Weights of a small transformer language model: 15 layers, MLP 1024 tanh GELU.
MLP neurons of a small language model. Each row is named by its layer, matrix (up: input weights) and neuron, and shows model dimensions 128-255. Each number is 128 + 32 x the weight over its row's rms, rounded and kept within 0 to 255. Numbers have three digits each.
A block is one neuron, or neurons of one layer that tend to fire together. After each block is what it responds to, as a language model described it from the Wikipedia text at the highest values.

L9.up581:108139159067105098109103113163121141136140107144104109119099161130152185127152134142084171147081115135145153056147084113126169072092125131134086152069145104084151138143162100121125071166165155149120118142155156117106143144091139199178141133147115225094161085181140148130168085148106115140118106138146194116144186125094120126163136171057090167078149144087149108093106140190124131105098
L9.up854:143128154117069184172131098128144140118124155069188137132115170128100190109129164141168170099120120091117122108152081173071118126100157085064129171095092154143169164101130125103110169134119163118100130122140145093204138152081097105132121120097130207126162147134067143091171117086121120066116178120131156068112138114143147153110098165113130141139050143132138102192066120115134113147082
L9.up888:152141077056108150092082098120167131092109100107089156106151129180122137134145120153165183102064094160173121121114094152160133071110184123072100222117173148173164145134077123132131140117159085153059164099160133150136153130145125128166123151155158168130129192156168091107145077078061158119115153145135162121118128126087145125156146127135124060101099103132105123119137089143092130092198
L9.up975:171117093157098066098109083116140081162142118151132101149130101129107172165154155142118133138179103105165042124116163130170055116117124151113107153160109117167159154167152149092173121116097051120136113083132115143132136138128156125179156117105154150103170130153184094115109183182119168077080200098099130115136150146159108130130139149122113119119085122122119128151154137139184156126097
Description: Noun-completing suffix pieces. Final word pieces that complete a noun split across tokens, often before "of", commas or periods, such as inter-est-s, protect-ion, develop-ment, bod-y.

L9.up14:091077102157161120094128129095109115113112124111064129120137152190132092189210134105113108095165082186076094164089080126086163153131133134069148146145109116111187128154081131184130082127075136118130130123138118149124133046145150113091113157143099177154104132112174165140154132141145082175160131146135096151110177072137133127134121072230099143105152059170142121165132139097126139033119
L9.up222:094105160146183091136099149149188099114120147146164138125126133148140147106126159136112092163147095165125088112143081146066144117062116125156165135168108131107137116156101115121171120131172095150138121109106147145138219103077182161122186063161085161150168099122121143172155101121108086126123105069156110125131111177153099130176103089101133134095141109181122086141134147147115116058112
L9.up425:115117111094164092117100161094098096145061128109191060131168158150172092038154106090147130168171150165075082116157188169153157115072077151185173162133142093171179100126184136134177143110135124088079130143124132132176182114135183100123119130142136160150149089084103134124064132165183131113159107139145147141092129110195125085082133132063108093069144083127126192114111100113154102096120
L9.up717:129158133144106159128176101099116113140150191168101160154128132097123183153143170139135125146095151077139135138113135075155191110153024119095075159144111085079108055173062130082115149107152168068070099074094115060073130128084116121070206190193080141098188112167079093160130172113188115131142107156126140174150108132085141121173135123145118079082118127135151150185156182107131084089118
Description: Country and nationality endings. Final word-piece completing a country, region or nationality name, such as Jap-an, Ind-ian, Braz-il, German-y, often in bios or tables.

L10.up596:119159178124151140095112105098135127092146101085157173117176112084180108123146145113189119055136172096137104114123181105157140119122129209136137120108119134182194081150155117117122164117106112169143123105124145175174113118146152137074161135191064116145101085118128161149138163153204150064151083122109123108090141145121155142154106110168179099101086122083086113163132129160129072101106
L10.up978:120129150098136104079045130116119131165086116114169141113147046064124099117149159143162091196206156167190134101087164165136142158108161183093104131146107139148103167115178051086128158065147134104097151100103141128151146112128113186078167147056159080156141129132097181102139149154125080170090082107129100170139176141094116083106147133193095116103098125094132155131117136110108122088172
Description: Acronym internal letters. Capital letters continuing an all-caps acronym, split into single-letter tokens, e.g. FIFA, AITC, FDP, SDF, ARIA, often after an expanded organization name; also weaker on continuation pieces of capitalized words like Asia, German, Amateur.

L4.up60:133083103213138096152112136068117167204139169149145133132130081140090080101160143132115141097122099163136103113134126117134176116095103200213134104120096132170156122255171126088172063119152135109119150106094123158113158199125143160112150101155104099146139145106175097129158157114143100122142123130172087100197084158093146105082088140096122101168182137108096109162139113139148152108139
L4.up295:132117136127141123140105178149065172136148157104179175165164153139142124134164164188072156108126087176105150124169164021065143135111088066137154096145104096129133142114137155204149128155145149133068128163149193135127118085153159150090189156119080143158146126136164156075078170176113113101117151081149077097188102053143104115156186128115169164100190124142123111130076103118104058112119
L4.up443:143108029105120118131091121118134155133148150105096137106120061161154129186127147147199088095171116130124121179134095113131124159130138100080096157159116188182155082167100134079055112156149086161113111119138189096134123106090144179092140195153054127164073073132129149165135143095093154094161126107025162145149125129104130158125109132131116128115172152128123082163146111169115081117147
L4.up466:071148109102139145100109126157136188170118202121107133062130144130077124131135134096149118097199136087139192099125218125121110132174147099129176095118091123206166082147141129187121121129165156118071155139151113123052119117125100195075142127128152135184126180064138108115107146129092123097092171131130125146144128098151162111174161127167155114127121065133074114156153177178106133145134
L4.up665:148170058168145134105209095110142115143122158143146125146147087144090153136171127168158152125131149136147130122115130155102095114170092103130108111163125175140132098058128169094147098163095138109101113147129149111177153161116126124142092190079133103124157129139157137061114115110100151195111132139141072080142095149213138085089120160109226152101091077099159173080138101074059114098082
L4.up696:123087148154220122102159121138156157117181150157143118145102105149091152047157183128186171074191155125126140133103152115076174113170063082093141133143142112100161111171123168125111139145181083084158076157101209166123110132155126154113188159105098120165102134093126127104085104132107166108123204150123086109186138127118092118117138167135152134155155123135069055150083108096128071100121
L4.up785:123100043147153081100114147148070126145164112166105163113096119171129119117149156146163086068142128131177126120076152111099102112125106129093117091153153118165187122190164160180122097069181137142088144172151209128122135152120121193118140164140058134208185096105123145075127100133115121167157143130103112101134129122110148106066125121122177066078099122149093091137147160137129135086144
L4.up896:136164116084148111140105141194165173128126121099136150172120118072100125130142137163128061075182123157132097146154141118081132142108091100132145147142153079137079124115134155137140167159142106113089143199185234127127121139145168197065081148150139104177134148156184097144164175087105087105099108109120103138129083145060147181146171107102089084098158093139132092164128115175124133085112
Description: Country and nationality names. Final subword token completing a country, state, or nationality name or adjective, such as Ch-ina, Belg-ian, Fren-ch, United States, U.S.

L4.up354:123118151136100058117117165223161144114116117142146146121160156075171139136087123190113108127168136145105135116099051179085099103107145141088183101163113167118203086108123157073088081165107174188101140182152139132150143154099188105081092092130154092141110042081066113112124074132105139174124175097133166147168129141128137193137108065120139029138135133125145127175126166136170107097096
L4.up456:098150153114125121128126117115132186159086161122125108186163123115138152086129067138081170120142094092146155108121079110135071116114117157135125115120105108132175191124150176117136130120147054174176090168146161111123061091090207099128098169123102100114117101078115127090088154131102119132087139091144124090164146094141142166181142153137152092138073140173135106146120135077115154164078
L4.up463:137100139125106138092099127118117147117063151133151165127140124147142166135128137121119139104104119153149160143130088084115176147156181188114099183091138154117104182111183092129114080095100087138100093169138149117153128129151111100154072128193123125083165151117105200128114109180136112105163138113132132085130097110179083165157164194137185111145192065141157132146095139119136162101077
L4.up585:078111152114113089129118125158128061158082126162116184162171120080104120115140096173110131135144146113100118166166089121075048143103097129122104139096131149097081150089150070080154146132118124142139143165172158169113136149126119120099156118138144131101100102167106069193159135186121129071092173152166201119101135091140103155110139185063168146088073098203128113187099110123161103096147
L4.up592:149129074106108176095084074175156128081124101090065122153108158125164079074116151138121097124121119133148092079094109151142155144162150133086156118206146138115094071137192126064151135110159113104095087124098122090122147111114091069193137213121120140128101138123139131163152126109115110134083096168069136081125118138156146177110145181122223197115188075124127149132148124123103127096114
L4.up631:142152085148119132147066146145071118136131131077159135119141141118164146172101119139111088151184138160124178110118110139170088175130101168071119124154088121128099045103116185125138152121148053215104166153070142087094162118161117218157153114099170166120120087166147120130116085162099118166098073102096160119071129102120145116148061095166170161101153094086098085141164106069101122111116
L4.up693:171102130087101140060084121098124191096097137151093100141145134094162097141155123117140180127087166199136147135142107198106124117183117120088053069126127157159085108139148087083168155123105092137136153169178187097144109169148120134123092174154141082075079105139165135112079118080087153065113137135059164057129162160114153167162091140076190098056081155146079126126096127138092122149121
L4.up831:156086126139091175163115156103100085149141153124137079143091121105182115119191155166156125206087113120151122131194063124150130092136075117142078197179090215137082124060163071105158134111115130191153144148165106121160131178158118117113096135119148139098089104110132155129102170175099065084063162109150131145111076163161140147155123136125120133121112122104152123106189131051183132106084
Description: Word-final suffix completion. Suffix tokens completing a word split into pieces, mostly -ing (riding, swimming, building), also -ion, -ated, -ly, -ess.

L10.up839:124135174161093110123062110097147109062151109130072199159094132177161116110149141152089132113125068163156185116107100139138184090102146089124113128121145127135154132154136147189150149135112106123136083182152154160145109088095101098108116132164184097079189115085094084142144147113117092057135163125114108119171120093100095056170161108132154135132075124117124155133142079097113158060123
L10.up919:031094142064139137160148109159099074085136103141129132161123086097153113162152157129146145128090149136155127153112120108160130108141129106121146185077152106150119099131140129145091130089082131113104166085093190110123183059077198127092123171129151077121170117107138096170093096115175126119149171110114154183134116070184148097154107075210192111068163081163132151131133155206133107101184
Description: Country-name completions. Final word-piece that completes a country or state name after a city and comma, such as Jap-an, Fin-land, Swed-en, T-X.

L10.up461:089142132131159139100213103142127074144204085135155122120118091149154165086149145086175085152255125144153103138183110127119151088120162126066184109172120128161168144128110078145071142142162133112117121085137106080118132138146036148165120118101148130161118145143173145127064096107099077105145136184124144085175109109132133118139146111158098141066127158129142151091100159139154140105128
L10.up527:089083152127089162149114142154138161125191087136073168127118182166115117098143149087090116104096123151122164086129068115104111087112201176115193142132171150120158077105162135049104137121084129071162148145120170101149087119101102177174049129145135094143137114128123115124094112099085127170117142141169128133184144098107120127185122082120151153139186153114093163134133184145161122107181
Description: Word-final suffix pieces. Final word pieces that complete a word mid-phrase, often adjective or noun suffixes like -ical, -ic, -ant, -ish, and possessive 's or apostrophes.

L4.up116:074102121124103153068096248139112107109112149071115096171218150114156107099114139146139107139135090171174130075179194148145133069145076138119108155147181178168137171139099096106136153133124098143086137121134139136163161137124092209088186127092165147135145111145104160141149087144119104129094113138127097086145148162133156121179113112087164145108159105180154165165087105081141136088114
L4.up252:155037117106149098157086152126187112127132094107200180148099120163142119125077169161142123138115162100167154178111131159158142162202110124085122197065102200154137101093132112077126123099145120125151138103146155118119156126083168159109207112107143118106144103059160137127144100141101105092130115144104130141112157137059175122053093143113127119087128172181112157141098132144165111115200
L4.up265:134110148100135106142092187126106126088113126058205112124095079125190110095119131166136160171157102155197132126116150114145130135185134183093114107148137114125124104130122112077133149094109100118116142150096121106150171172201153153154130103124146120135155101116115115108142107122146117161090091185088087206106172099128084104072098155164158124154165138131093136075157121149152118023169
L4.up496:111152097147172156132125172121124099179072103149164077128223100161138143133148121117167064065185127099171162101092140109172180141140134089113087157113110071143106120091158091100098127153110154099122147092065125165064150119120152130148097089175092113129118127154145096131143108143107086118131099145143133079063087174113031136142102083071123109170186156162190095123100180141163155112129
L4.up746:152067144139078118096151133079164140109186095123167084170166118184135111106149091082185147105147153086133120118130121173138163121116102121141132118157106096164121082078108095117118120192089126155086137214159126124083076178124094109143155137101115119137136090085167153116120110152103128159157120163104149148091174136120144104097151144158132151147185113145070147130141144123127122084129
L4.up765:119138141128108158113122199126135160125138151131119129131134085139108116113095131086195078124182124115094131071089143117122202170162112082084153133097066054164183111104152074120158123113185112096141110175082163178181129172137128129156185132138119162168147100120173126082124118100130122071122130100206066133141105193120189170194139149127109110085116075130066129091112147132124039086172
L4.up812:148116077078126080119127151108103130141088104133154112142107147102179134146146077204163161078090100139120081062193165150152134095110162136085132184077086125117152098116157186178101124079160115078142134182161201129144118114101097110149135136074114136140132172064163111075140174096169123100072136195113101122155105123105109133110115160153136152121114110181163115159136139153116064099145
L4.up1000:149079169141112095192180181112130155126098109105147171083182134141130083109127182117135124208139153101081079121120176181141138121089122112128064171143155152126085223093152144075174116116108141180126083204156143096171126120119154154129162107147124155123092151162145156116097080189139101151061151135131133196089131144061136120138076136096175131098151143089109175102113105095128084050082
Description: Word-completing final pieces. Final word piece that finishes a split word, strongest for the "k" in week (a week later, two-week, weekly), also Harv-ard, flo-or, UB-S.